Weights of a small GPT-style language model, trained from scratch on English Wikipedia.
Architecture: no position embeddings, biases, tied embeddings.
Training: a variant of Muon for these matrices, 124M tokens, 7538 steps.
MLP neurons of a small language model. Each row is named by its layer, matrix (up: input weights; down: output weights) and neuron, and shows model dimensions 32-159. Each number is 500 + 50 x the weight over its row's rms, rounded and kept within 0 to 999. Numbers have three digits each.
After each neuron's rows, "fires on" lists the tokens most often at its 100 highest values on Wikipedia text that the model never trained on; "fires before" lists the tokens most often just after its 100 highest values on Wikipedia text that the model never trained on. A number after a token or word is its count.

L3.up163:490430476503402522482536458408491489502492444536565506492458498603408411387540490416474499524543499466547527417522564554456455471498603513552466538494511537576573517498574484426480418592461536454468470490452514503463506432556472510458528560490480453599563457532462545431480457611473584479638566516527484430476551433522496472480551465521600531527480548536506520383449402494523464431532
L3.down163:389519566533501469508571550525535484496531471437483457558471576511438519534520541499553554363597541489519488436557520495540464417562491516470503545430540550490525440494530441476514517514497428427481531535503518512541510411470385498564482456531411546439481527460573439573518524451534413581506446485426582453499465535504526385429466582456517484419386489551496526465407461545469545487484
fires on: "if" 57, "it" 16, "w" 6, "il" 5, "on" 5
fires before: "e" 32, "t" 9, "or" 8, "ay" 6, "ary" 4

L3.up48:394447482459536487525452515473505512494453510549466437519445491517526567528503472493420538444405457521388545523506512546499459526458501506487578504504525453505576494532447585513448443577563434490505451484508438505505534418493495523432582551533557513439435474534481520514419559486477559432487581480534378439549561468575551465512568559441533416598429474616567460531463433497494516401511
L3.down48:520609492570588502470539577541435430453543520531564502479559537508440507476478527523491465521557533421466406511438498536518495386404508432465590485485510470527504562531425483439507515453491380492443543494496462498520521479570534517566592447460631466473559512460490364526470426434561506540469444449438541515437470551428594509521488532628563458449552472396557475537468423492535520470546
fires on: " 19" 50, "\n" 13, "ur" 10, "19" 9, "on" 8, "us" 6
fires before: "9" 19, "6" 12, "8" 12, "7" 7, "e" 5, "k" 4

L6.up259:413536436448480518454456525509619491558522508544508480518557489579584475431631463609543515590435514501381543493446551505497523505458502450513458514432503504513542575541546549449447458527538480495437491458567484491479524508481421574499527452547497515473466514520456531433496510484517481455442613443517470468430451439558433555557490455491496447482600521420494423467545557571428474548565
L6.down259:493538363574501503495634514487468553475447508435549438518476585517516424492462451479370453569550488541447495443537406504527540495518536547518499575490437441490452449425488454458476471514517576518559614528467505550459472462543472467451503492478505466554528516460588546479430459555435441485494410464490398527579484517443532464461580456451432446494504543440537510473485504468444575495587
fires on: ")" 50, "an" 7, "t" 6, "ri" 5, "e" 5
fires before: "\n" 21, " |" 17, "al" 6, ";" 5, "o" 5, "ce" 5

L2.up513:522545417549513525530504499480519466544418588468485517485436435480489535514517531612483442552506490507461557549390552442420486472479489608401500527536475402578504549505447462534502503452553575527557485503520480436583444485454542492498445462527419420534523532499538479495433533429437521519481510452514513442502469546440573523415605543449371475503499403563419492580423544460521484423469
L2.down513:499544555563479581457516431527541560516597455533603483558515479535469491497453405459558476453367449471545422531550470549499512572537517531462458508574515529487443463443499464531482488481475480493511511479524571469403426564488425546482489429431486549542548524497425492558513557502482592587443457526529556389543415584481453487489513442588578506580500467554440519573519442577477411524497
fires on: "==" 43, "===" 29, ":" 20
fires before: "\n" 69

L6.up203:445452516546485568471563509561417580555494495501453486560579456490440513465417502523505422580411492488441480529527562497424491575537485490535460457488493531505525505535489491419537507529593547496462393497546384394559544473537530500476519464485542534408511522516460423464465517537544450512459606519528534537450477405471458425525463567560479481571577505611545490570605484468460449535518
L6.down203:533454555481456524488556467497461450374410485519496573530388611530542553484564507496475441494555475501557500466451470481553460571480516478464538436532535474533407436512544493549464527457401421533511516515465580637476459539544493577456520542519395479502501559415513487473504472478488450496545406537501413606585485517537532581414571529479523539409514404404495552512443454486441473457532
fires on: "19" 35, " 19" 33, "g" 8, "f" 7, "1" 6
fires before: "8" 37, "9" 24

L2.up517:496602518550455445505450469498546481435561496499495497493512433481528541465513514550486487524473601530429428479564503448573460552507496511485504464505519546542397499514533429484524467514470459435557457541568469492393425530478432471509566530550470484496454513482461486396541500509533540480563582531557466472422552418468493632459429618529517585452423476430457425560462557472518507555428
L2.down517:438483525457459535428554538564567570558512597315423461504488538494483560555473484449538564460494439443473497427546379575494523439480462487493549493567522475502502513518508621397545519554499563490522466566480437601522431505501597476527486493434441532524508527406454564551421480518495573393552506477540521490478518496554528502493419477484480532473557543547417530500439537457480486472451
fires on: "re" 37, " de" 29, " of" 8, "al" 7, " t" 6, " se" 5
fires before: "e" 21, "at" 19, "v" 7, "b" 6, "f" 5, "g" 5

L6.up368:418511428502479496491447447450498459408526423486566530542485533450502466515506438494493499405414421554530520527456560497464588434425469485497516535510415507489509517525554516454553469525488434539526490450494495472486517368457517538474428486464532545485481451481444525515546525487501462599532425520418536477592533411420520530524498579494481496539476518521514502447580467499535560506421
L6.down368:460449501458483455569548414498457558530507589557473529506523487505413480461443475506598475576501439496494517403542543511572432559503547477510541457402436497549540568502462528497482575581485433499443419624529499401504491469538496534513570459463492487395502597464520548496524473466537394484474393541464494491505431556593497462522489530540480516508500560510593543466533542462530537429377
fires on: "in" 19, "v" 18, "d" 10, "b" 9, " Y" 9, "er" 8
fires before: "on" 10, "an" 9, "or" 9, "al" 8, "a" 7, "ir" 7

L6.up450:514609446520492432452461514498452498543529553576513626545476447498548604502443475499447545505377591465460575523507549379590477583483545495531509431496399520537492557440642552461545481533558498478491486432509494450534571540471386426450499518430541404526427475480487525475486518582472423449489470468476532451454610488507512594477509446464507486525465508463509586442408512522438496577501
L6.down450:597516572538552472470586549499383558409427410520502490550485455488502482451493503465594485564443531576509535554546560500502582554505436513509503550527482511478443469560384542453468493488527462513523553516511505443474439508377564499516427463533621518426563499454453515628472541477489534415542549564496498478515425481541535477412489485401496507488511534472457544521458496639513565593482
fires on: " |" 24, "s" 23, "al" 11, "y" 7, ";" 6, "er" 4
fires before: "o" 45, "\n" 8, " 19" 6

L2.up599:516434568569568574598492506453435459548493463582523491551463517596533519572426510531525577308565534494499557453421528567486476469552546521550505604510493565483481458465469541483433507405511538469456461510464456539396565402605406524528584488497460500475488464450506489451535486511462435513499486458498533464546487463595544509515543497398413469482552522483492529539468453495471490542440
L2.down599:465526511544553463576457570478490423493481503641479513491493551462553499422500414538453539543544475491511460430516527493457451561495541456430525553570533517385448406607513504652503554583512494425512414453472493494484446538469477434462534553441549542528457519465561503489466567413523450396460571566504528412528383531529537519467514461510544426514508526536484523553554450500472557509497
fires on: "or" 43, "ur" 27, "ar" 15, "av" 8, "ut" 4
fires before: "n" 31, "ed" 7, "ch" 6, "y" 6, "ish" 5, "ent" 5

L2.up715:537516398558560498557473482545433554597584450510559437521457524613535482438475492566486498495483508394524562514452538520490477458441498525538564524562493513545476476513478528561505450357424564543487508424500454485433504500427549445474527462513527460543475456481449568489437562550484441515529454475483487491495554522460541394472582517510540486541573438477506460559515503593479503505402
L2.down715:429496566491477458473543537583494573520553511495515506543464493597517555532437493492504423435441538515518537628485520502459489555466589434433615524545508412442483550513515587506506462498473532443415468578535626486523539538567479421583531508555508506475492499493528482544462567602434567505456543475530507468468419432471452447603582482587462527535502451456460431507441488465470455575453
fires on: "n" 23, " 1" 17, " 2" 14, " 3" 9, " by" 5, "th" 4
fires before: " |" 32, " 19" 17, "2" 6

L6.up143:444457473554596517497407438583465455572473490588530560597480493504523505516509481489547437494471542388420366474513601557561558526580502488505566498629430512489526510426563543548458509476495522617484498484434471520501519486480506573499488481471506509506458473503468491449587414457439517528485488529477550417529482544512537406445537500423544432465460490503543584493579477547443512541441
L6.down143:457394485527443448505430454488500546482541452481425511443463451503573490528579462483426426435513612460509516456511584395559463518558529508504505483519528560533472586476491343479588409487453532462447549412514504473572468524479521466575418572509560472527481463512504464615531480440606542529560487477477518473440548456441579523556510573484531531488519503544562475521428606460513574478516
fires on: " 202" 25, "ar" 19, "6" 13, "ub" 10, "9" 8, "ur" 7
fires before: "5" 13, "l" 10, "1" 10, "ge" 9, "6" 9, "n" 8

L6.up603:506504548530496485453507452633476556507527557492515525511533459603435522411439442514497501422428458532435549510539551620574427570562419436440536457422528434418510517453507525533464496476474460415535465504546537514471537522473524460435501543518469512481476473498493514589536531559492411516579508551495432488471496504446348640528505520589487497443555477504504534533499511451507467410426
L6.down603:568558463545463489481455537524477450583536584472521546427525525488474521559507559459549523547473578515564526532461411542534512469415560540457550387432516464523480457493521404575538452522483484411574633550459508481434504430464488462577417465424489457506570534475502471509575584406482498483492472446557475513547557571500550486528536465508576543537510510553482374539508447445491511492333
fires on: "u" 46, "mer" 20, "as" 17, "s" 6, "i" 4
fires before: "ic" 21, "g" 13, "ro" 13, "on" 12, "th" 5

L3.up561:546527558512516520484500545472512542465399418531570478445474509492516562491414434481453495519478533491440469480568481547496485491501534525521503496436481525522493505471434390452528400492566527490416515508460511595583463526447526515485522441544498554436541456549487438501577523567536521497464575500450591453565546431461445462406502536566538595393520553494533495537542513491527378462521
L3.down561:439508544563467550501565555517496372452463413478421430515451534491494501466542473501520481463455477464476476525493491413483552516444525578474537550607347522455421532510589486489518563497423471492456419559518442510512463518509672514460543576543504518541487619393547510449495427477521472445595595517491477514477500494551467538506494444453529565515482467555459427519497572515431522492485
fires on: "oc" 49, "ric" 18, "d" 16, "n" 4
fires before: "k" 19, "t" 18, "r" 14, "i" 7, "ated" 4

L3.up63:559528407569483440507553576440467540500516496494464539476447435542484462565539529523586454416500504439421566578499393481400520440516523535494562597577510513495455528530557467488477603548466581410407541527448515508485540533516382503419504511550524514434477490535496483526452589478486475506494448471487494577540500562516521485489534402541529472520504474479460522505574486512487392467599
L3.down63:481565522476488552506489513430530478439478512494504442540507462534419546477440490506414419411459469636525456465518555454470574504515508472479428418488486504436472426527481493438584424438508433549485507453487513560451523437599502580487500462469446563496490547540479559560482469471564438481524478508442499468386451512398442559554546451512578475493496527567525460568494471472500626506484
fires on: "es" 57, "art" 11, "ad" 11, "and" 6, "as" 5
fires before: "ul" 16, "p" 11, "id" 10, "i" 10, "y" 9, "ear" 8

L6.up95:618442524502465549479571459530446508508546485512481489550576562433540506512471500591535423519519512475405530540556524466437525486502473533559502414582569499492484495453523479490500553551532572568471486471461427511488488541557480472558541434579495529539597535512563486467460464412423541509366472498543477478585445438574522532492463491499445502500516458521497572583514375607473529506526
L6.down95:497526565392384460509452484426565524527499574512580474418455477575499448455478515537535509547417522619591435457462565575460415561454482502449459551452545491454436539532482474556424510485459500510537531491437479459598480530465500498436516429506548429532489535534511504538431583514512422540507575478503544509420449515437466607493470600502530548478529465484521514495431516564466592521534
fires on: "it" 42, "in" 6, "m" 5, "re" 5
fires before: "a" 12, "ed" 12, "ect" 9, "ish" 7, "an" 6, "z" 5

L3.up347:418513525558489434503490460526504462600474496464509440449512559481475525441454511548432534411495517531512543423594553645474588478548414515478575520500460523536523462533513466521454400535507489554511452598480460455566599521438474522438557431524392486455487524399450502636552421434534524513487418539490542528496584531548485481542535450601506539517607495432555461549502483470584521389509
L3.down347:581520493584443543448543580506498429428477507554536558428477490449505501471504503514583476528479438497527501526438448502516485556489545477566470458558528497481413582527492506542443508576397445528501499570474488621555508534468423431542511509509540426542475529510518480481570443490527496505526455445549475470533478437393523492580460560472440592431463496514532538505365590520487613544540
fires on: "u" 71, " |" 18, " the" 4
fires before: "g" 30, "al" 17, " 1" 8, " 2" 6, "th" 5

L6.up483:529519464532538517492495488584514509411523473508467483470541377466520461501392507569464541471500551360478602551452443482457492534490456520525467458514484512395598552476463491462469518541547536501506410443552535452432466473411499526521460525519581500486550458543558480490470540516486495475526527520414592422494587569571602411481437584500512537575527499493556526530489475487395531536492
L6.down483:485560498561511562566509493454491485552516397520565603523429473493549569443541462515396459496504450492533484469546570494649476564480554518456485523500565521501427506448590548477470574426426411554531481569538484539406530457500534443470505564482538436457432491451421522507494519519492445522591464521470488446449535398558477528355495533467559531492489507442445575448547563506433528423501
fires on: " 201" 41, " 202" 20, "7" 16, "9" 11
fires before: "1" 16, "6" 11, "7" 10, "0" 10, "2" 10

L3.up66:493390449555450425503498441556571406541501524516521419575464526463557476449534489510574451504500504468474487486499446388487503455510461487440559509592407584489453461446509473530528537546441436456544502540528538568480452540497450490479575477505535549441433431463486525503577558522569557397386536482432567528452468496481584479629508538521507501498424489506481487488534531496412511590545
L3.down66:542508494576431544566490488522533524484455528558462513483438458403424493531468387580518528513514431551611487481449530475619470585576516424469550494425491540534563487539488572546543449591409483421521560491473567436470510519495535443474462478500516473541580474574509550607466476571521543569493505540545513544455578503516556477494440448468402479580474539481528493580507504521508494465446
fires on: "e" 78, "in" 4
fires before: "g" 18, "v" 13, "le" 10, "f" 10, "ad" 4

L6.up434:452540457523502522573521490576579454494470517503490583495515556569496528421494496522542528561467546528526532442487463454538463476502419380529541615492495538572457478460479522497491478522359571517522487554525564412504498496447506413492496423558549523467555459429468412418493554519435495485565545419524525438471528613621418426511441605466577501457500451474446509480533532531554459489600
L6.down434:501462510456513437509433563482552497496443512517536525536475568446491609526529567519489427481494469522539496483445421511534556534580482461564482508520501483457557481530407525488551500528471490548508548435486525558477390613402524456522490482455481516503564491512506427508559499573534576459521492435540551572404500454470490652517439537550527514512426603441446434575588450480540454521482
fires on: "im" 32, "ic" 26, "y" 13
fires before: "e" 27, "p" 17, "ear" 5, "ag" 4, "y" 4

L6.up294:479538505550532410503384449409536575505461518452527620465560540424451457494544423525529490426414546480545482514513489518478467585554493565536569589443473447503500478459521583479567526544612473484480501512420517495523506428481534483502492448528505498485554578553522465517494575643421359460532474506483537484477503528503488483545448497479490503478497442358465568491475532470502454429527
L6.down294:468487504420487643440402650491529496561537529540515462569416447520488509505465469523464526506506552536467441477482461508473499476450542549524582501498509426494450529511535496489441514491572465488615418549512490443533467469577588498551379527571541442553522457437467510510456552567501528530398544458533503515538473486616474471513518434511537444552539454467516423468453552611481464454490
fires on: "en" 20, "al" 20, "el" 19, "z" 10, " con" 6, "es" 6
fires before: "e" 16, "d" 13, "ce" 11, "c" 5, "se" 5, "t" 5

L2.up512:475503468553551452511414534440492487449511431489545527522476483477515434556409499494521470523413470568471476367556511521515482486477495528530503536475565583538582501424440488498437435547555622487491584461597448550488506458544470512488458438468524543445511502460583564567570534497388438496476464400538560544527540393489481521464529420480387461469464512450415541577546480469451500578526
L2.down512:487408471503504420479499487606577491499511601713482598462542558575527462488601484485548465489406418555467545477487560495449479578564646454532480534413509511492528484453515432512488565478550441565498499486508549435572508480507496586486493570432521534471460459468444480500515462493435472456544463459444602502478507489543471435449546462458500481505536450548495451514524480420494479498451
fires on: "ag" 81, "og" 18
fires before: "e" 43, "n" 9, "ra" 8, "es" 7

L6.up298:560601476444471433471542466470502577575423447368437507526462469504501480522543510510548494484458564483482596519549451541485494577491424479446604527479491426537510467470458457537498555569538471529531535535536557514530604497505373449480581493478489537466507528591432461476627520513516513444483410553551448508495428458531479467471502577487447539482515437454557587508627453513491451476486
L6.down298:414476542538528514447525550493509482514496405469491436494571466525504508596542404553439500540511564510459551455487552403500399437583507532541503483472420447517514507496471546588588494521487550486508490466416522480465420479500483507463553583510456539496571524534550538464565539554543484537549558529575564367492520539400492456565511445589498500529488483515398514526451526519504451467452
fires on: "es" 30, "el" 12, "end" 12, "er" 10, "b" 6, "v" 6
fires before: "ent" 45, "en" 12, "d" 11

L2.up72:472515485451476408531467427508414549575400497562581476500485517532525542465512518474431468502508563585438548526519493481421485441489507475510535533565505551479444506532501473450540570475492466446451539581533422490489417514416460437529493519525526577446460530560568420564509540492474522434550507491481505577481555534490500482499496532443564425492476516562596410408511463487311494362413
L2.down72:436511441555441617383498516498553430500556529528505499565495541448492480589539488494463532565492495556502406437452432504544476553524433604520497506493487524543516430549470519518535442480488578506588483375506539594394532455542443554489570565546522442493489527475421522529530433456469491385500424531572427522427436552520541586546458557506548459499608476471465502486408389475494432509536
fires on: "u" 81, "k" 4
fires before: "g" 17, "nd" 15, "ro" 10, "gh" 9, "th" 4, "er" 4

L2.up412:435490473544434488478561502410551457465516480480570560504478563519624488552533526430390597500510484443520490485551403437444491504438446480530518454585467448473536486482527458460593481407464487493475501553484388485455520552427542457527509433473484477473564545547436536494500468471481591500512473461537476534460522547550445511580476493572452545460431516541484538468609553614458461466527
L2.down412:394494522519545566509454505510452394494435455521462445434425545514467531548464470504557486500544528528498430519585436333553591534601497493479416533505405553498462445482568535527479494607486460600466522444441458510479445473494468502500554462569534513540476549515598456364516503569504492533512474485483574504521519475531449472556516483422541530538454492530540498499549416391411465391478
fires on: "i" 34, "ou" 24, "oc" 15, "ast" 6, "am" 6, "ant" 5
fires before: "re" 17, "ed" 10, "um" 9, "b" 9, "ag" 6, "r" 6